config = dict(
    num_hidden_layers=10,
    hidden_size=384,
    num_attention_heads=3,
    num_key_value_heads=1,
    head_dim=96,
    intermediate_size=1536,
    vocab_size=3061,
    hidden_act='geglu',
    norm='rmsnorm',
    norm_place='pre',
    norm_eps=1e-06,
    positions='rope',
    rope_theta=10000.0,
    rope_fraction=1.0,
    qk_norm=True,
    attn_scale=0.102,
    bias='all',
    tie_word_embeddings=False,
    parallel_block=False,
    init='normal',
    init_std_qkv=0.0364,
    init_std_o=0.0,
    init_std_up=0.0364,
    init_std_down=0.0,
    optimizer='adam_atan2',
    learning_rate=0.00105,
    lr_mult_qkv=0.4,
    beta1=0.9,
    beta2=0.95,
    lr_head=0.00559,
    max_grad_norm=1.0,
    warmup_steps=332,
    schedule='wsd',
    decay_fraction=1.0,
    decay_shape='linear',
    final_lr_fraction=0.05,
    batch_tokens=65536,
    max_seq_len=1024,
    doc_mask=False,
    train_tokens=451300000,
    max_steps=6887,
    dataset='wikipedia_en',
)
MLP neurons of a small language model. Each row is named by its layer, matrix (gate and up: input weights) and neuron, and shows model dimensions 0-127. Each number is 500 + 25 x the weight over its row's rms, rounded and kept within 0 to 999. Numbers have three digits each. A neuron's up and down rows have the sign that makes its largest values positive.
A block is one neuron, or neurons of one layer that tend to fire together. Before each block is what it responds to, as a language model described it from the Wikipedia text at the highest values.

Word-final pieces of split tokens. Completing pieces of multi-token words and numbers, especially final digits of vote counts in election tables (13,20|1), plus suffixes like -ing, -est.
L6.gate268:481489535482480488527455544514532464505540482451539482500497501521502465524507482481497500524491526536526511534493480478492514521456490536530462490456498465549488521533516471470498483541501478504498514523497489501490514536482515466460451512492536506482528481510484483518469459493502555527542511499484499503504479507501470484493532517499508539477479464488509510508498533500461501529503
L6.up268:504520555478503500468572467527536530503463511481507461489513474495504505516435553528517480513481508484510516513507484517508541476467487542472514502521493491491497502497530502468497495522485531511496473486502479511535502505443515481520527487519488510493475507492438447517528511502460513498507509493450535490526529482505505504508494504499526465488487500485536496486562483500506513519505

Sentence-initial "In". Capitalized "In" (also "On") opening a new sentence or paragraph, usually before a date, as in "In 1935," or "On 5 February"; weaker on bare numbers like 50 and 30.
L3.gate1281:560514439522490504480528458467533483530515460531497511504531511556508480478522522479523508500503502485490493472482489511504507522523492494476520553520450530479547499501470510516519496506477523501496521497511539474501510487487524484506518481489491505504499509499489512526534511481488547504476464498536483485480462463527481476473482489530502467503494510494489496455499563492463476493484
L3.up1281:481542464599489460501476503523504518489530513506473465542509472445540489534500436482493502482449519511487506522523465487516477469489523503509528518497490477468502508505457505533512525483469476520505486520497500457489514492520521539565499505463524503488505520531498546531486495513477501499501510512480482518514503506497465495488508517532521494498527482505551501479484465572491475485514
L3.gate1286:515494457489453495477503501482494473482553472511521554475482540492514493495507496486466532526520505506509499491432453498508530493510504486455467537527514494487453505578550474444502479487527547504551472505503495489504478476512499486511496529459505493453505530519503498517481500498514500440486464474484535492500511487491486489531534469488510501525514483486541543456487491532532472499520
L3.up1286:512464466496510497497473549487518482511499527489520540547519475530495498518467513537462479515483528467466518522473494475509454543455511550484519493516457511516491528479475491522476466519463487548510523489498490471520499499502531522503519478478519450473538533469514520494507500488539476492471482489530509494488496524523526471486479513476529524464514509485508477490499528528496563486555
L3.gate1354:485456490512489494518507486519488475480510478497454532532497491486495457547493498509532518429506496512510493497494515504493514515493523492502493518507507463519514529527502465516509538474498532454467493514528486481475515499489473465483473516518466498525510452526520542520537493521485515477510502466484507494515523573508476474466480490475480470478537496497536536445488509516489461518491
L3.up1354:481466542495460512488515471522499488479511507476474494496468496505508471489477478530514505460507522551477467535514501541491523537518487504529509458475508489488484501482466476489507466521553454480489484485498517498488510477502483470528493505522504526511519471516489520498556556520505486433462511456421492514506523482536487482479466494499486525486511485469474481483489507535509473476514
L3.gate1423:487498484497452524487533535457498524442520480457548504499469507481487518501478518504504482504526466487520480493472466441512503464471477487507457496501472507489453524456477487531509511547502479479503481502498484480509431507508490459536533490487534506485450445523490534538477485493478449536517521477520513459523485572490488521513479476490457523457526495492552535479504509512497505472482
L3.up1423:477478457507519462471529507516515491520515517471540509503561508516480514521482538536541484505460524499508500536519522530505515495522499524508472480514446481481460487495503479479507507491496466483468515531495510497495507520480503525504518472462523462510504548461496547543490564477500475493495522502504496523488499513508476474492482464515470520492488567507505507504489444489516487535527

Final digits in statistics. Last digit of a number in tables and census text, often after a decimal point or comma, as in 90.8, 2,719, 46.8%.
L4.gate94:513464492513482483500478497492478498512459495460460518534475525537469516510511481471523534490480542520489453493463515461501535468495501529531463547485465541510414487530538530450490445484549472480470470472501460496516468511518499479533477511498538514481510534497514461465466528477480503489476481513495454570508468469504513545503508457508532485481491477508494516461493533486492505471469
L4.up94:489483506530523504515512498519468499524479458481510482514505501485506500515474471524487510493507510474532528503465489464453509494511466492462512487518513510459488494542479471509523523472487531489535499489509475529519511545485555493501463494546491468486481522517517526511481451476514495534526481481517491457486532524494463493523481492484535488456457489490546533518500536471506516488545
L4.gate334:495519519527546533560484500513469483489515543501561509512480481493483512522514511508499488488487517495489497532483507495510496454462455487487524508487491495513453458517521506511470517461481534479536529495512552475535476525486514509482505487509485514451493504508541480487484498483486477557528528490479467494520517460468472478505510506511449515474487496513543494550444529491475531486481
L4.up334:523473494499518470451522495525554478517517506470454468513500506522524440483451452493508476495540505498487496500499483525527541511505481551507518485498521517574474529514476487503537536531437476505482484515497490442478507514502524515528519525533516460487535534468513505486465465502502500496521515514515509509506514497482532513489520515497499470487484509487501530474489508474527489498514
L4.gate564:490499486502502501533474477460523505488502492520459507501503500540446493524485466487481523508483441534533481485488499474492513486470474514536453497535491503504481482493515507538510530509464527480452484513488526497535497529494520516488452503532475489514520535488515522509536528519469538459508505535499545478536513432466514568515462427510507484520495518469488543468469506470488481441504
L4.up564:466529448493474465481539510489472517519491491505486488517480506495454506460500508493497511491518495528515518498498499460500499462550492505482474499522487482467475474498472513504521455522518458505488495475478514470549493543494522521493498496541435556496478529498484492484523516472501469471505460520496504469479518490530504535522521500497470495475482526467528481487470496511470518510485
L4.gate1281:517533537510494494495500482530465489491517500515484483553534483484448488525478513490472534506546478525501480503454490487472496476488475489482451516544482577518492501517509495487506508507522496492505507500523486489516499542474538498493525505561467527512498516482506500496469493494502507473534446520484511494480495486493504526505450461494516470543496498520495524478540540497478494510487
L4.up1281:494498489478470529522485518529466489510490473465481459536512484541480528493490535507498468442547459487479490465470472464524475536488483519486530536478505504463533506517508520509538527519490467535503466440484510471526488513517530497512494518489493499466487516492488456490473494521520555515480447513515504486510470473507530507468510528535496525479557517518521502498451510493490533486483

Paragraph breaks and verb stems. Fires on paragraph-ending breaks in Wikipedia articles, such as a period plus blank line before headings like ==History==, and on split verb stems: invol(ved), recogn(ized), repl(aced).
L3.gate67:472504511480514505505507481493537569482502531490448508454532488456480484472498524466474467488440513531459504498495505529505472480489566500500566475471491449560518505433508531458510531484486527493511521490511469498554490482509525530507497500565497507572467520484477505469518518485513469493496492513477481499506519513534489493508511497492471523497526487493517513458506497488467498553487
L3.up67:507503498499510506529492479528528534518504520501491514493542506492444502513491486498542468521513567498533518493515517510500504507513529524479492504521534477518500536503496500541500523523505526456489495472542527514508519478470466507497522481522479510501512506472495534510457488504530547501486496552524493515493490528506472558517499464484477495471504509528494494502485516484496493522438
L3.gate1115:485516467551510520527465528450507489497509506496508516484517454525558459497488520467523501491495516507508515480483502478517520473506479478509493518558460464526527527468525511489508539473497492516508486518489511493510506494480514489463488467505465526513552528485543507531517482501532527497497514514505479428479495525473510507528462520510537513510554522507510503464509531508519545484505
L3.up1115:465536464480476507477485482466511486516492542514517505495499494514537521510490558521525509513567513526514505486452485497485498513490504474503524468497488519473472539482528517482491471518484516493482427529522522503467502511534541514506522481458531488479517516482507501502528512480500469501478482493492497469532463511500499513515425518528519503513447453460502505482528506479522487496505
L3.gate1391:502464496549500471523539488522519521475487522521472492490466531548539451536487506448483487446524514434455507483493536459535446521531568468497519487516462513514536470485518524460513508474494506505509505501499518503560525490491512509491488503545484489525490485454488515466550505505535487429525505546504474495524498455484538474539510477487502480463488531494533515506460497504522492515506
L3.up1391:522490532497485497490477484485506517530528500539480495476457456484451500474529520478530482488482480522491550540469503493489485518522556497478520453460487504554488493500503495527531465497467501476495505518504445491481542480519491493483546555507533487440517495517521497556456476506530499496508507518501482496420556500454457531510496488504500476523497487519530501529474514510494434550483
L3.gate1449:496526553516532472525476527468508532519533445484480515516530491512515476523490510477501502506506533504525495502516512515540485535524530511492553527501509523526496479490567502471472503478499502481448478510516453520491489507548487497457543501547501512491532481448546455489515492506495505507526467487501517466472497513466565522502488511514511511491543488526520514518506517520499486509476
L3.up1449:528457492509527506508475502466502489468502494494524476481486500512538538507507522515566474516518525537450514503472508495510499553501509505493495494453522481499526523519476487484487487486469512520467502490518500524558557512481526507513509502497466535530527502473502484461508472473515482490460524514529500491487492501477539476513511527530499472502495480544523501523458469515530462488488

In / in word pieces. The piece "in", either as sentence-initial "In" before a year (In 1999) or inside words (including, diminished, ninety), plus other mid-word fragments.
L6.gate776:528519526461500486513500540505511508437525474480494469523488487458489516534513526504505487494525524503521491509466497500531506490467533489462532549478531451490480483490517476442516469496482521517514482483510432529490479507490504529488503502507442473523491466526532500493501485469485508529500442521531507479506527494473507503500470486490537496505528496494505510518498529442492503497477
L6.up776:489501505498507512462500507498520505488536495503515490465560510441501487503488473505461532537475477464512483462477462494482519515470514459450454480523494506526492471466526490500498468496493514523517480531492492493484496561516505485485469494469538495476521502521544493475525456517502528588511488504484504531510504516479451494509512510477501496507483504475481501459526498485489542484496

Year final digits. The last two digits of a four-digit year after the century piece (19, 20, 18), usually in dated statements like "In 2019," or "On 6 November 2018,".
L4.gate706:516486519525493477444472539495490506476524481488491451474501509506501500477488503500481489528493469463534501551489509536512482492484469517515537510488505487518454502506508496475521518483524515524472532494497484523519493478522549515513516487526533454486524521520492471547491494540457507509490504514496478443523529505511491486506507457510530472529514497506459465489527505507471512511558
L4.up706:460495562515483491519460476485528473492479508489466454521482467481507469504468490521548576486499498497492483511474536502508428547517516491522494530499486500492512536489540508523521529541540512527554489497539489495470544504478517514508500487489471554493511474525537482535515467516477492510492485547472461568548500479486540538493496494486491482489472478497501479486530502511546524494505
L4.gate1004:497485556481488459507500537499503524455530488466469489483531483478499488497540507477477544491528499501515486530514535504531509460433409487514477496539496506543483522498513506503515485499507519503496495504533509467527506478496489474481526518538528516506523510528487554557530468474469518534518485522497500538535475464480529518498462475477484501511540481502508534496465553510461493522464
L4.up1004:503470486481496500517507467492456506480446481518528511491553490467518441511468542515492477492484495502544544503529521496521455486441468503460506507535495509477490493474513476497483550455507520492520513481482488489468471506510467474466476485556495493497496532507463495486518470484522519562560453516516472469531456480493466517460550511481540534504519516475480491501556474510484544490526
L4.gate1378:486526486556528481474513534486458498483495498511459469520526496507512478538483495490479522483510471501488474524536479482487429510455531502507555488507465530495502530507500460475488505491513525527511512493538466502523481525458507474465444478498511490519526474470535480478540510508487517529509476483511494489506532482487542490474537450512489524484487481543496526444491503526493530496467
L4.up1378:516479532479507480464478532479457532517519510500494525512498495475462490469516517486485485503504513437550482532469497508472464571451460524511460500502494464497484514539498513543538486566480472517519508497464445477514508497485493509494485467484516484511451528489519499549455515519536504481534504463516469532510498467486500485498510498544468514469515471474509516502510510443488517499513
L4.gate1382:481488516528509491501540540457505537498477486477473483561531505544464486492469531522477517484515478518536497498525453505498498515548491481573497477492506501523477470504525464477490489545537501509514524506527462480500472488481522531467500510511534547519447495501535479480501503477500528491579500469535491491524469475447484513462487453516480483504476488530535482511546548456542530479495
L4.up1382:469461508500491492499495528495487519487498490511477502513525525496537493472478458509477492472487502469525487491490495484493502501459496452489495523533475521456447510498471496534520489460557508495497526477470510471525501539532551475504461526504483464516501512469476480494523474495464494477504465472483499488512523482528518536476514467492518485521505480501524501493499526468485516537514

Word-opening stems, especially "met". Opening pieces of longer words, mostly met (met-al, met-hod, Met-acritic, met-er), plus cent, manag, writ, and the verb met.
L4.gate752:483491483505497503520498521472503510499489461487506489479469510477470479539516498434466500521488504495446463507464481536503515546499506452503462532546527502502480547480544454452509499498538548516492507496486441537504488536527501515499530475519479466475450524504545525489505519528481516534526530518508475435502474522483514515497528530542510509481519488547481507511519530530497492490493
L4.up752:540494529468535505484520508523452495503546495494518509491497490524455498483452508509485492474504491509517461498474487512546505510493504468528466522482517495514535497507502438506506466473535526528533510563533501449516500489454506496500505492481530493468468522514528516507470477520456503534531554505490518449506504471484482482484549479530519469491516487448467488534520499492497503516506
L4.gate822:499519490481494468486486525492507527523519494497451494518496505442506485510548512486505516513486539524543552490511461496508527467468514468519489487485505490535484499546572505541484536483554510492485487519465450467446492484480525530494467490439530512542467519469509479534511532490490501523492468509511468542517451486467479499512491509490501494485501507451501496446472504502512503507456
L4.up822:490502519509528505529487535544525548497460488482491460489517508527505505476526493534517502503532495487449500497468504492535500472511497498502499520523498499437483489467507514532555488549485521511498515476498507514515482478509493519473508483536511523455528486481516510509542504540431514468512464467453489539513463484487518517458511494509457495472529509513479473482481500495517507531519
L4.gate842:515504486487474499480484467484533507541489510523539475507494469496501473528508511488553490453488476514517500478429484493513484463504524553525491493505505483464498531492527483482514536500488517513462541495536491475539488492514502503516532461516487508486492495501544469504463511501484530545470476473463506487498500489515508520471423484519482513497538509536518481475477510493473542470496
L4.up842:476492531503483482533537430471518560485493557499500502535520501500475490490531501505533478449494527468488513497517456497488497459503498520507490493526492480477467451470512475504484520519535508534517469503511506488519480484508497484477488521500450504471459502475535520526503543517481475493493510484469512511505489522487503514519496509487457545479494449499478519493498522502495495486505
L4.gate1344:474532496469508458473508495499496506480475521483538551464521463514497514474489494494542465522500519490519521512469440527477471527478505567526466484509515514481484527501502495498515520460498504509485521498526487522467491442491462543477486503472485493515473481505488481521472533526523491525502499509458522485520478526506545485498486475524503496459520508477545519469524474495521457462534
L4.up1344:492506502504522564545445473481487531462488498501531482526550492514498469548566506490489494486475463483514460510467503474495520477508511490518496509487500463450489520481510464505503459481476537483511501493499496506474531487517515504475482516500513499449513553469494494478501486500485484520516463501541464487512515508488484515524480484506454455477542493524450559542470543453529489492492

Sentence- and section-opening "In". Fires mainly on "In" starting a sentence, heading or list item, e.g. "In office" in infoboxes, "In 1924", "In England"; also header markers.
L4.gate110:511541461506468514514549510481467486489498507494506468501522463532520483482473531522508474500487534504530487486481487473516500468478525540517442471456507482492498504558512489495511497554471493518479495465496536450512474527490502493536536477553508504489497525498499462469523520473479502441464504481540511521523497538479520516499492455476481472536535473499530514482490509480495536504484
L4.up110:528484487472484494506558512525547494479521515504524490520544454495464484487495507463577484475497500500527498519483487515495448543499523511467514531491531515513434498502513504541507477515497536482513516519550484521529537480517460511519493513496532512510521480512524492514508556518501524498502502452497511514501473484529501513479515510472465462488478486494532560479511544498495516507495
L4.gate222:506514505511516521530507485508559493507519491557508511525502472527498490516500460501533539439475494495533511534483494484553463530501480527496478514524461494507495500535502480498507486500531508465496513527476460470470503524508492509529485419497505495506493512490490478512517532514493445500529524490520532521474483515482478477510493501468485445462497516517525558484487486504487491489459
L4.up222:485496470459516503499524493535498525507466485512490483458498513508534493517486496520507520536472535479478520521471495495533481473524468501459500550528511525505478542447481529449537505540475489478521516517506487475466497473483530508524526490492486531487528489497482518542541499483524473545485470476514530551494536542528482500516481494453521469503518547533498534486534503526487497477509
L4.gate662:500477506529488472487519485491554485481508517544471508543501455569526477517504482515519520470508507478498472492533503533502452510513511510475517486510468512527533538521525470505500534513508518486509521510482497516524523504481472521521511476480488496522501463510534480500494524530526488465537470498509482486500524480530490471481486486496533486493515489497486518460518495465523538543535
L4.up662:480493487490513489509520477514540472478512461473545491509524495489468512506432482499519483485501496491462508444500480526498512502478440494490480482560482548513523467528500463480505452532509533523505539530543517478499533495508491515528470449504485494489455499518496484521486501523482477511470468486506472483478523546542537539477491449483485471489494482504477515448454501480456410471519
L4.gate1487:503501463490501483487507527499473510528498490495479527465504467503527493529515495465466473471515514494547528495457515478505461473482457571485516502579469473529456505493507522497547518502492496515502514476462473514539516487561528509492507468525509530522494490514506517526500524555500491478462488464515449491515507491504502444480501463500479520442529537537511528455512509510463505455523
L4.up1487:511534502489472539485452497458518447499525499486530496515506475499522480524549526531530505496483472440546484488529561490553483560474518507494520499533499504444488541499493486475531494500518474539503493448518512490477537480511517530506532486505517479491571476489521462495500479495492480472495479476505519485505500492519503496514544507531503519498460475486509482527503501531497489505536

Year endings and table delimiters. Second digit-pair of years split as 20|20 or 19|64, plus pipes or slashes right after numbers in tables and career lists (61 |, 91 /).
L6.gate273:523490559492510484504487488470474463482517487470490444445478498523468481524503533513501501437486471432506506567501440502483507533498502495531475474507472498511523505504519473485473485514504534504497488485476475512467472531492475459423476494513514529496518537483459502522541472484459473496549485550504501502517513455469534522496493500488541513458441451518490543531509522483481511501503
L6.up273:483477528517520469541516503475524515481499474458519489570491513505475488528450493506535449497476477498486502510488484467496531471481609475546496536489504541494486453502519467486499541526548494512490509495498468493517506505442498492501493490492519528457512458502484532513509505528449523488466483463516498499555475509484521488478494506534536504472493484475527499538506530521518516517522

Final digit of numbers. Last digit or token completing a multi-digit number, mostly in tables of election results and statistics, e.g. 2,71|9, 52|6, 20|16; sometimes word endings.
L3.gate233:485488492522501515502498522450496493478497493502490474480430502483531438502485491490498514500512440493503507511429534480479537486487540501465507520535499559472473464473526516537524472467491482472499476503474492466542519512511532477537461474522514486491522515539513509539462541533536510493543490518446472487530489486513541520505463511457474526500516510519517482485510505482498478467503
L3.up233:497521505472469533486513472451494532497496466513531467497492481521487495482521479531510502508489536484513494461491469475476506522524508516485460528513490508502477502547529510467477478521511455461466515457478548515513501484476479500535481459523540508500502531517500506479487485497492471468518524481518474493514496489555502449482508435501534545509496490529484517502512497468498536487468
L3.gate909:485510519499509488474533486495477461494507461504571530498476521467515469512501483481530519504579467479541534495471468465502497498454462493511475505450481525523467498510478512459467491471503507517482500433461527517515510479468507522490485516525491498467513504519493543510500489495484490494484539503514491478525509495497476477477488455507568528482506423439480500478572498487496445508493
L3.up909:528503509503486464474569451462469481525507516452473517495484485470522512497494502521526493538498491519523524497526518527477522473467484500522507542513513527565466457525505508528481514543526509477479534498461477485522519548496515522496489520504506518491486510549510541514470538464551497505519522473454525431536473511509548483537485541534542484515528426487505464515480498490496494479463
L3.gate1387:505544483515536476511529463496491520494492476462497459535477532492502484512508499471489471535542490482497515493511487482496504500496472534516495554552489488513484493514482536472515487548471495492533483517482503510510504465479481472467462509506529492467515503531556468524510494457504532541486522520459460535532531504506494505509477519516550486512511496504509503525455534492501522533496
L3.up1387:487534486472540513505514505511521527536492458500531466505428509523509437530519510511493503477538508508479475477465514486441462483489491522486510493533463526494515519518479557470512504481462492501524481470489507485508537580553491520533522520523516507510526516497555498520494520469501540519488496481485515526501505493533455483518528503462474489474490486545532527504517503499444501503520
L3.gate1417:503474487487488487489471521440486456536511514498506494531489469489457475504538517495505511496527487529481499489474491473519506489492519468511465479477466533489484491514492484514495521533471519506486515454532487512509480468514512506544477499490467483507478496454514498545454488502463500429540503489472455461531478505510558502493499478513516512484508478509470509456490459527503493477527
L3.up1417:575544519489484502519488518502511519545534473489494489495487552501488500522547494510465473476512489482562469509453502477524492478500488493482496487542531500500511518542494525498507503451538516517544462495478539493512469510485521465532479537484514469456519503532544537474495469476464518507500504554485505509493524505499474485515521522505488480523497485493510533503469512445507562514483

Word-initial capitalized fragments. Fires on the first piece of a word split into several tokens, often capitalized and just before a suffix, as in As(cent), Roman(ia), Sc(arborough), Ser(bia), sc(ored); also on sentence-opening "As" in "As an officer".
L3.gate140:486490525488514504523499470537497505462502462508508507507532506505480483502535477488484495509500562459509489500510520516483515468487490531512456480499517488484476514528493495496505522473482516474520489498500474509494538535557490515495488457505498529520489536501511421597510566490527519508488519447499498490537515490501513511501534507516548498521533529488508489440526538479482540502471
L3.up140:477492422488548489531496519504515512511503511518469509478537512494523492516500486451508490528457483496491532518459561461487505511501490474492494503518539511518518482507473495515464495529538492495516505469572546518453534528486523490501451468484503476566488489505477443506484488469493497445468513498471505526486459519475505446508463524517528491519479527491479471529471497500532498497548
L3.gate305:499475486501469502479479476514470470481502483517514514467494504461496484534452490463503486465536477469471457487492530500483487494460489535535462505495527486494494481542520479457443494446489502487479529464520534506492528486521536490463461489551499522502509518461526479496503505500498487497486497515507490491510419547492521495460504503522481502550495493516499464551473482497519511483515
L3.up305:438504494498488515540435509492467500476524518506526499473483559509479490514469485484516477478515485501483482497466465517465486466478501476525463453514511549509483455505551446435469497471491460476502474489533477510481514488507506485526484488512508488469517515493548489487500499444509522531490520518502521497525504527508518511517521515510476490553508460494490483547499469523526480478519
L3.gate700:519499490516513507528495539529489432489484443502496498517521477476507473539549509510492517509523461556530533448494478497523462467432507499466481492481542496503524483505509490489429517517478504484545507518534524472473493529525512497492486487498488482518502490498495514518541541499491510504493517499507455462499526537438530439518512539498518494528505462496506500507491490499466478470510
L3.up700:524471499503482521504502450526517513497491511501498480479540502484530500487535489471470517457500502483496459476514501463499489444518499521516513520514503521514518518487521478482528495499480520494518560540486438488482518508540476520515471503503436455524484537502530504553472485488530514488518519519541479522501475475490539448491496480502510451554513477525514507477514521503501540490497
L3.gate1041:519548507501522489488534490508490492480500473544519521468504517503496463510504550487491479493493485500504521540550557501500491499528482490496506500477514498444481470552507506463531516488494482469522519500475540450527526533510463552503469518470508539462487534449555465487507554473527447487457535507497470515512505495491508504490509498576518493550564525501484470514475510502483499534526
L3.up1041:501488513506525485499504517496483493480492512453465473488558509535516530510538539486521508489455520492524573524501504491475476551551537528516468498521494529495535491512487509472470499513496473492519491502488524505488524499500492507514458510496531517542482479493476471472493561468481545538530477540524491487471505539508541524496493498517516503510531507529511503542494459484532536460516

Year last two digits. Final two-digit piece of four-digit years after 20 or 19, especially in career lists and dates, such as 20|05, 19|81, 20|15.
L3.gate492:507452492521494452509499509510494538497503460488524482488502504430507494468492516490467538523518466528451505485524524497521490509510529531514511474506489438534481497459471491492521480509488467495506532493503511534529490527508526445460493483485492495485499459467497486531471471473458485530516488521439510485522463521527473494489509496508477505463472514514516559515497494482499533518506
L3.up492:490484539496536497532478456532519478488467522511507506551563515489518477538493511532480526515502478501452510519499494506496443524498507435512496497495527506510549484478461462478472543499488492507478504489500483471516516512502508518455469463487523481536445509525478506522480499548481476561515494483491514474520495539510529500545495575444509519448490521502532470472528518515548508512553
L3.gate833:506479544531503489523507505517479461448518524537469512468502511469542546512476489503526482531537470516508499538474516510512476516494526540448523530527499502462506516534533490464477505514497520557517511527491496481480491498499499531507465493551471448457501530447545489545534483514520503511503498504540489503535489513472499497484478464534522482504518544492489515491460529488491505538561
L3.up833:454450520551462468480493474510515501487479488514475522490537482535469501492482470460459522523450489471514488494535478519526516509545531553546539455507488480523495500475509488472502485537519518514484506505495432501528444474492515534504462550526484513508518492441438521436502511481463506534490478478465499487494507498526552470519519523486512516468497508509516498527527522506507457491492
L3.gate922:538493491506549510472510515495487458496539481534497539505526467492488488499482491509462476492527484505558483463433500493490471505430533510500506501460465466497496520508494474509502499502512519521507491512498474496511478507509472472546500496517464411507528550501536462527491488486472488511501466514539527481503467463494505517453477521477548523490476504472492483503474498520470492502490
L3.up922:441470534538530475502543455512484498497485496519485473525513502482496531471488478510534503498498528502506509513538515483519477575492500479513501492510487534504522447530528510492527531468482518489499543528476454454525511540488487490478459508466490502508497492512562486544499453504512478522501518516487507505525485472512544508506536507470515519507500497496506548508497547511519515467505
L3.gate1051:519507486504506518498495516553525480469506461502504465500520529486516501524496491546494495486523483525502531527491499528510476539471535522510526522510491494514490498539478521485516535513490488536511529457524489502479492498492497506495478517521493481487521486465503482540536500547474514495535505490483464539533502463462498499521536490491553531467473519471482497481503526492449492517536
L3.up1051:470484517471500492483509478499499500497492496528493454454513479474475461506515498486521504519480508507559513524486505546496513481529485524513493431481500466519532491492503470501464473526530475530526502479481492484519474504456547541475490497503497487478511510537451443481489484514527449537540471511506504509513516518535528508486541502501496505445493492518498512527480492504499477529498